Weights of a small GPT-style language model, trained from scratch on English Wikipedia: 4 heads of 64.
MLP neurons of a small language model. Each row is named by its layer, matrix (up: input weights) and neuron, and shows model dimensions 0-95. Each number is 500 + 40 x the weight over its row's rms, rounded and kept within 0 to 999. Numbers have three digits each.
After each neuron's rows, "fires on" lists the tokens most often at its 100 highest values on Wikipedia text that the model never trained on.

L4.up757:441520566479468465487467461533511490484543525484506484494511427480455552485474487478469542567523518518549504535488571519565506465466584474406587499497514517492504538516516511541543514480460455529473529416538520503496419444396538493408469476514508488453474482466536430527522530457572450505
fires on: "e", "le", "re", "ra", "ore", "ur"

L8.up631:439488465464492494542531561474486494527504545468550481518484576479569465604558444468425508566494528501485476526463523483525554463540525472450503504562409443459434486522442454498505495491421473492522581409483537553533526571516486497467490570513531464429474425563495520483482535513532457522
fires on: "av", " im", " both", "oth", "v", " dem"

L8.up763:509513505395429551529526454454422520450490468521490471490489484491511452477523594465523521568512507538551562556453568491498452502498487454502497507516505508516493416498530476473528537543550499466546517524476479455458523454486455499462497482604507489499478519580514521493490482509577423507
fires on: ",", "'", "===", ", and", ", but", ")"

L5.up676:507544589533534517476513569444544527490475453447587508520466481548513495429573525549481488471438461505513487506522511552588485464482477454512499477505485547482519554516474506481458536470494526491429537496551515478543483466519469541471450528486463494486508584441471540531511539512535540481
fires on: "in", "il", "ight", "–", "man", "on"

L16.up351:417469485514494560489451524416495467485492475491532467472425555563446537483514496504493524512427437510565502481463556525539591521515508495504547526496521482533553513513464536499478584462502476549490509510427483484430444529525481474487510487488479428527409484416523467500440435530460512510
fires on: " D", " S", " w", " r", " R", " pr"

L6.up865:478471427529486526527450496546483520502551476450454478481508544533442551394548496562493452584506487498531544489494523488430452502527488512472524488496510466486523462533513598512451529489553440483494497495471541545489459475586523546458506479442501490558498494523446498527575496487486527497
fires on: "n", " N", "an", "ir", "ill"

L12.up746:485493448519536508469447493480492529462602605428467485433475504491516475479486462493521528534462547533560521486468502536544540498484502459551495481591496508480415465450483541571465502579483465478512506643497475539473512479519419467437519420541490579538503537477456518500459444558446488491
fires on: " w", " W"

L4.up967:494450510499544502456562529512486473532546513489498555507527534532502525494469526477480585522443479396465522530500509480511525551490510530446500533456535450494517531447465585458525598508544483514476539521445474469489411469482546500490513486466495552522542475552527475421566491515450542478
fires on: "al", "ist", "ent", "ural"

L5.up694:578557470462459489486486574529493546509469530518497503465443425440460546572456500538517563471479505482537491532475526507550498542541521437579516505484516511486525472451512481542467518534570535521496481440501529499475517488485403466461503413554585455498491519440451554436461492486528539542
fires on: "urn", "w", "out", " to", "ed", "avel"

L12.up564:473492518504475494512452460478452477521547476451467499518477470563530491517546498514556477490559493505478452468459482506550492470454480534496475528497447439563475528531457490466490544492548576514488553517514526492514503486498515564533441476512522535570464512457452516487474462506503494530
fires on: "ro", ",", " and", " =", " did not", "l"

L17.up149:549454507498560507498518524539474546567448493510450507476501529394439531508519449537532528504450489473555528449476447561439520499535455421502568501491495457550492494500492454531527467414424557554535541481506539494521494533495505441552494547530463490545548508503576478500495492474528453472
fires on: " D", " d", " st", " cor", " | D", " St"

L8.up692:475593441515535485470459467504458507536472536536488515491495564547537529515507491451506537528513440469511470465533504491528581489574573485453536469513502398440495488461481467446624527422544485552459566502549521518502538410482441516565444527518469454449522505505478556458563476485532520530
fires on: " I", " T", " II", " H", " D"

L14.up380:409481514505555460472492482545476471501391508444520512536495519501534561464468503503505549485491424476497533518432487553479603531548572502515400462562492489469404484451490586483413530513551510526530484494416477460440502551544521454546420471558530456472521510388422538442491481555486537514
fires on: " de", "\n", " or", " und", "is"

L5.up448:486549531420520484515525543447497499443455500464463547466483516498521542467452470486533494477533491505559537493507515520564479450489561496570492476468518509529479456494450556498498573469478465475440496454509506426589505609490447492497498463471476496502571501492552511530596554516492454554
fires on: "ze", "é", "ual", "N", "x", "ro"

L8.up197:474549529496444511489469523496474542506494429493516526500521557548466533451439480572460547556514554576453530461489535430469482520515528479551509500536546542498507525478462533573470531469582474522457492479429543453449470484513466468523545508493526489468518515457504461544483555614469458512
fires on: "r", "m", "j", "st", "-", "in"

L12.up971:555479514427511446464464550484515540480485541476548542459539478504504499492523429495494541561479477485531517500515451420495605500546515507426457456455488506450508574559510455480521470496504464500490512545505444479531496451490452445417549529437503594420427531489457542455579531449516518534
fires on: " s", "in", "iddle", "ens", " first", " pre"

L5.up940:504483461472551425419478514528460506497469518449438534476458515495458461497527525446509551501514474414528465463537521541530503511508498506491515494413568560568423519557512455529497467494454510556605614490537521485534458510540453481510533517544493490454518477480548490441404440578537432579
fires on: "on", "en", "\"", "and", "ander", "a"

L5.up468:541498448520521509469515551544486483462546443521451588477548511539515489506593586553457503527435449503483553475490516510434467540504451510484513509473488499552544469495481562489533520539532484475428573531485590520547597481567430574490496505525588483441531483548506519478550471476497556536
fires on: " Th", "ir", "n", " wh", "th", "ach"

L16.up453:496477532522514558473509541409451515523430441469531500460502472514456475464514445473472495563527493529544585492500527470492444395542450506518498529503465530493496508501493458488491507437483558522549545541511494510496451586450516513512511458560436526472504463460478490529542539634500521486
fires on: ",", " f", " cons", " sp"

L8.up516:529585540553524451560471499531496448504576477470434501467508422541459529496560574494515515540561524432492466463528502507500495505448528475541484478567551464461530431468477479481573495493504541485552498486451561556545537475541553513555447465531511515518446457494475512502534526544518452560
fires on: " =", "'s"

L4.up236:521464522513521508497474536465446494471514505456543501529493476454521546492519539465477452501478473519477528480449514515497617540500547544445593493478445480449541523580494520536522520493497521469497568453596519468522419531414440468543497512563546476522458490516574520510546508545485530451
fires on: "f", "–", "ro", "z", "-", "h"

L8.up867:492552477474503577488593488492492574520443474530479496507492511528518481530597468493452506525483464476499480499567553472459537528462495496588499462531455547542481553554481503507511498525533491503520397506453468508546452482419476561576585532548563538519447483526582527506463439457586523500
fires on: "ri", "b", "i", "o", "7", " time"

L17.up641:498555527474518426562551520535490523508523517514468473517489536480490503515578512589600529454537570505454473614473429552468476496499418453457402429525452483510579486474485562478556569466497506561563474605484471457477437553465517490495463550547467469426475496436489443539509502522521480522
fires on: " C", " M", " l", "| C"

L4.up590:613562548467499519509438481483515541493516464564518493438514497569518513420568534541480542545500500439474429482469528437460470543474572480457490542569504465445528483521487570498466504504514442524497450484444485517441532437510463453537564574506496420567469527465537505511483480482564462558
fires on: "l", "m", "st", "n", "med", "om"

L4.up100:531494454521414509511524535451517540471518510481501469522463456437433549407556535467498465576485518532571523473491465516574478564456459555449535488461508507547512462467585556490532447520444470538484500479484567472482493509474552489500552498556460461513565453512525508457551523445331439525
fires on: "z", "b", "ar", "a", "n"

L6.up272:551529467462477485501561501432490503469528580448561511511450556464512535540481525435468547578434428473532449524505520549464415594488513558506497498517541484541560500459520468468399433562497485531509537452507605482433483463499526562543489514505472515496474494481434469474475485502449435536
fires on: "b", "st", "z", "und", "ard"

L6.up189:497514506489467511495440384560589479506484570498615472445534461466364555486529498508478511497495500589459502470481471497492528517513450559525512489498483487526465497561539515466525493501492472511541490495495537501466481553435506483500530462498495440513494515487484473454486493480452398529
fires on: "ar", "ir", "y", "or", "n"

L16.up307:387463475511480551408486418490519509439604481510437547447541516518498421532480517552502506531453532495548486428522519464463527480491506480458535528492524565470436523535466566536561542499521542507561493591481501470487520541447483483551442447511493499496498501519423479462482478490567520495
fires on: " W", " w", "al", " | W"

L8.up217:546520444518584591437499510562542549502519478540527460428540519567494485482480484542450520536524500503564492458480477540548464488538484521533528562496526469512444564564512592514424487520497454493529467478499496525498471506507511536540523427470488491465540490518494406545571510487472457543
fires on: "am", "\n", ":", "ir", "el"

L4.up247:526487551482517472497513587515453533512523530555510598483536497542467463482471569482489518500482473537496488416492447490540558442529554551520456506478463463471508455533498496443486461535482440461504589434457594479481598445549518501529498459509543501452399595546492468501523495552482524533
fires on: "n", "ly", "th", "h", "j", "ish"

L4.up726:480474495493439530535532555521506487426507509443548562467494515513448557472417456439447485551520460511482515456500495534515525511489499476504585523511408564472499533507482471506554494562479442544503561476502482481540490481488486372497499524512406465438471470531555559516483412538496490534
fires on: "–", "-", "w", "-M", "-S"

L16.up979:482529525493473462515486542501514501582513559514498506531541419390460456469454469523478532499534500464471473527467585499527528531440526527464492509537548506543454464516428513465469476534522485552513472537506451493554457542467494587537400536510462582574440426438540530523541502532485408514
fires on: " | ", " disc", ") | ", "; "

L4.up563:442490468558524525406569514451557496440535558523427441469498487484472509506540484465514499568549474494477491511466530467562502463457509543441515475507433508579469476462527524471488553509536469439526489458495429459454533517445566511516523450492473525463475527546530497452478540425571466491
fires on: "s", "ic", "ed", "an", "ing", "med"

L5.up423:500470491562459497467492456522518510551508543445488433493593584556503492510550483504537480539525599377477452464489505535494534546562467501503484521537489521480496563486474396498495474445421467500513505488469461557506507543462526498451422452550488511501501468500602565453513449560482485506
fires on: "en", " C.", "ange", "er", "D", "n"

L4.up336:530513521512436434509579535523503524534499537412532491534485476433467533498417485487459490518486569486417498444494476518447491484521525466505501464493476478554482499451545452522520537519485497479527601521478553389463551504580517412487493457536464554525542472529539539517563501540564527465
fires on: ".", "W", "i", "ine", "ical", "y"

L12.up105:408466461570493521517504507531518426504460476501528475455545517537512505484548437509562533508514402466477545503376447426520574473456467514514493462464475440509515471532470522455505486505501394522471480571458518535421485550458508560522440530489498489554459558506581478485453465530501475546
fires on: "\n", " |", "n", "|---|---|---|---", "ac"

L12.up111:533558517547468539467536520495458530531582523484525511525515482413526550426435497565491570462553574500495458474460544437511513512459531451468510478567444538503498594516500520455582598489549417503571511429436563485468487534480455522531445504571519492457483531548524538516510464487519529477
fires on: "y", "ion", "ation", "er", "."

L4.up35:442505460502530435468482407589517507493485524442498527471562509526494464555522426529570513521441533476509452489457511587493497480446533508491553529529499486517464508506535455479606496509435516502541538482499543459524418527557461491506530475526469484417526506473515489489490451445564491485
fires on: "ar", "or", "en", "and", "at", "ob"

L6.up3:494466532520502521464477478563541610479462565566528509534539506575474536494495419506460476460543477541521471457477524468514482444431451451587527505538519435507501520537491523507435494480508563531453494394505537535455492447449452445506551485534463466532533456553550467550503506510457542607
fires on: "ra", "ir", "al", " Division", ":", "ent"

L17.up869:486481529449476503473472539421507548498549521526529406522520539428449536418522416533537483498511516559558445528482485510491510574429487495510450430512463530529523569540512453516542534552495503461519476456508462506449469563397504451462496562493449496458488475456460487521495467428534471559
fires on: " M", " C", "M", "B", " and M"

L5.up297:542545521488574531469513535508500536478485421516438487464488525511437508530512486471500502463531513524502425468459497482503514488438511456535496521570467525554504463492420452479565513514481475434530486432489510562524470516565501524516489538523576589546418524508486538440424478527450529505
fires on: "i", "en", "b", "ic", "an", "ained"

L14.up101:581480495490495452358505484453512576437493476407548533564523563482495479461547393470508533527548522432505479481582472532508488490458487530461466473441473490451470575509525517553556523529451548544487433520566439485458527540515525542517514553447528507483511548479555530476525508455488482544
fires on: "ed", " Con", " pre", " ", " first", " dam"

L5.up1021:468483446576556533441499534511513410544489483480545443562434491487490536430539526435499566496473484439469520455495555536539515594498482573499481445457501516533470536479474477475509549559520444501454578561428521503475477537457577475511523467502545541509521535496509564463433439482448506490
fires on: "ent", "r", "u", "al", "or", "im"

L4.up298:434470505539524409526548496490543487523518532475480461465502514467489589564499508523494483510516428457473446437576516553465525544405543508553486502499526466455498555495540471472487545495446467407580467498459465485451476535469561505511470418513543561473488547507467497477473494457484520487
fires on: "ic", "an", "oc", "ed", "ec"

L14.up813:538473486537568541501502528424448457531538582534552503450548466501510507506491580493485544604555504475566517459512501468537440499575518497468504477505488458568464452504418474523535514498477427439502458493411496462479546450491476535481503467550482497474450486491494520462481480517503477473
fires on: "s", "s,", " that", ", and", ")", " which"

L5.up672:516487463513502466554505452531494515431561518515557418488533485534523468432559513457559435477481479514483504480488473480454485485451546469463526492434485495511502458497525536480452505476489541476445537532435501472499500525469484547417472473507465491530554573471534483448477519532520453534
fires on: " |", "ac", "as", "ual", " coach"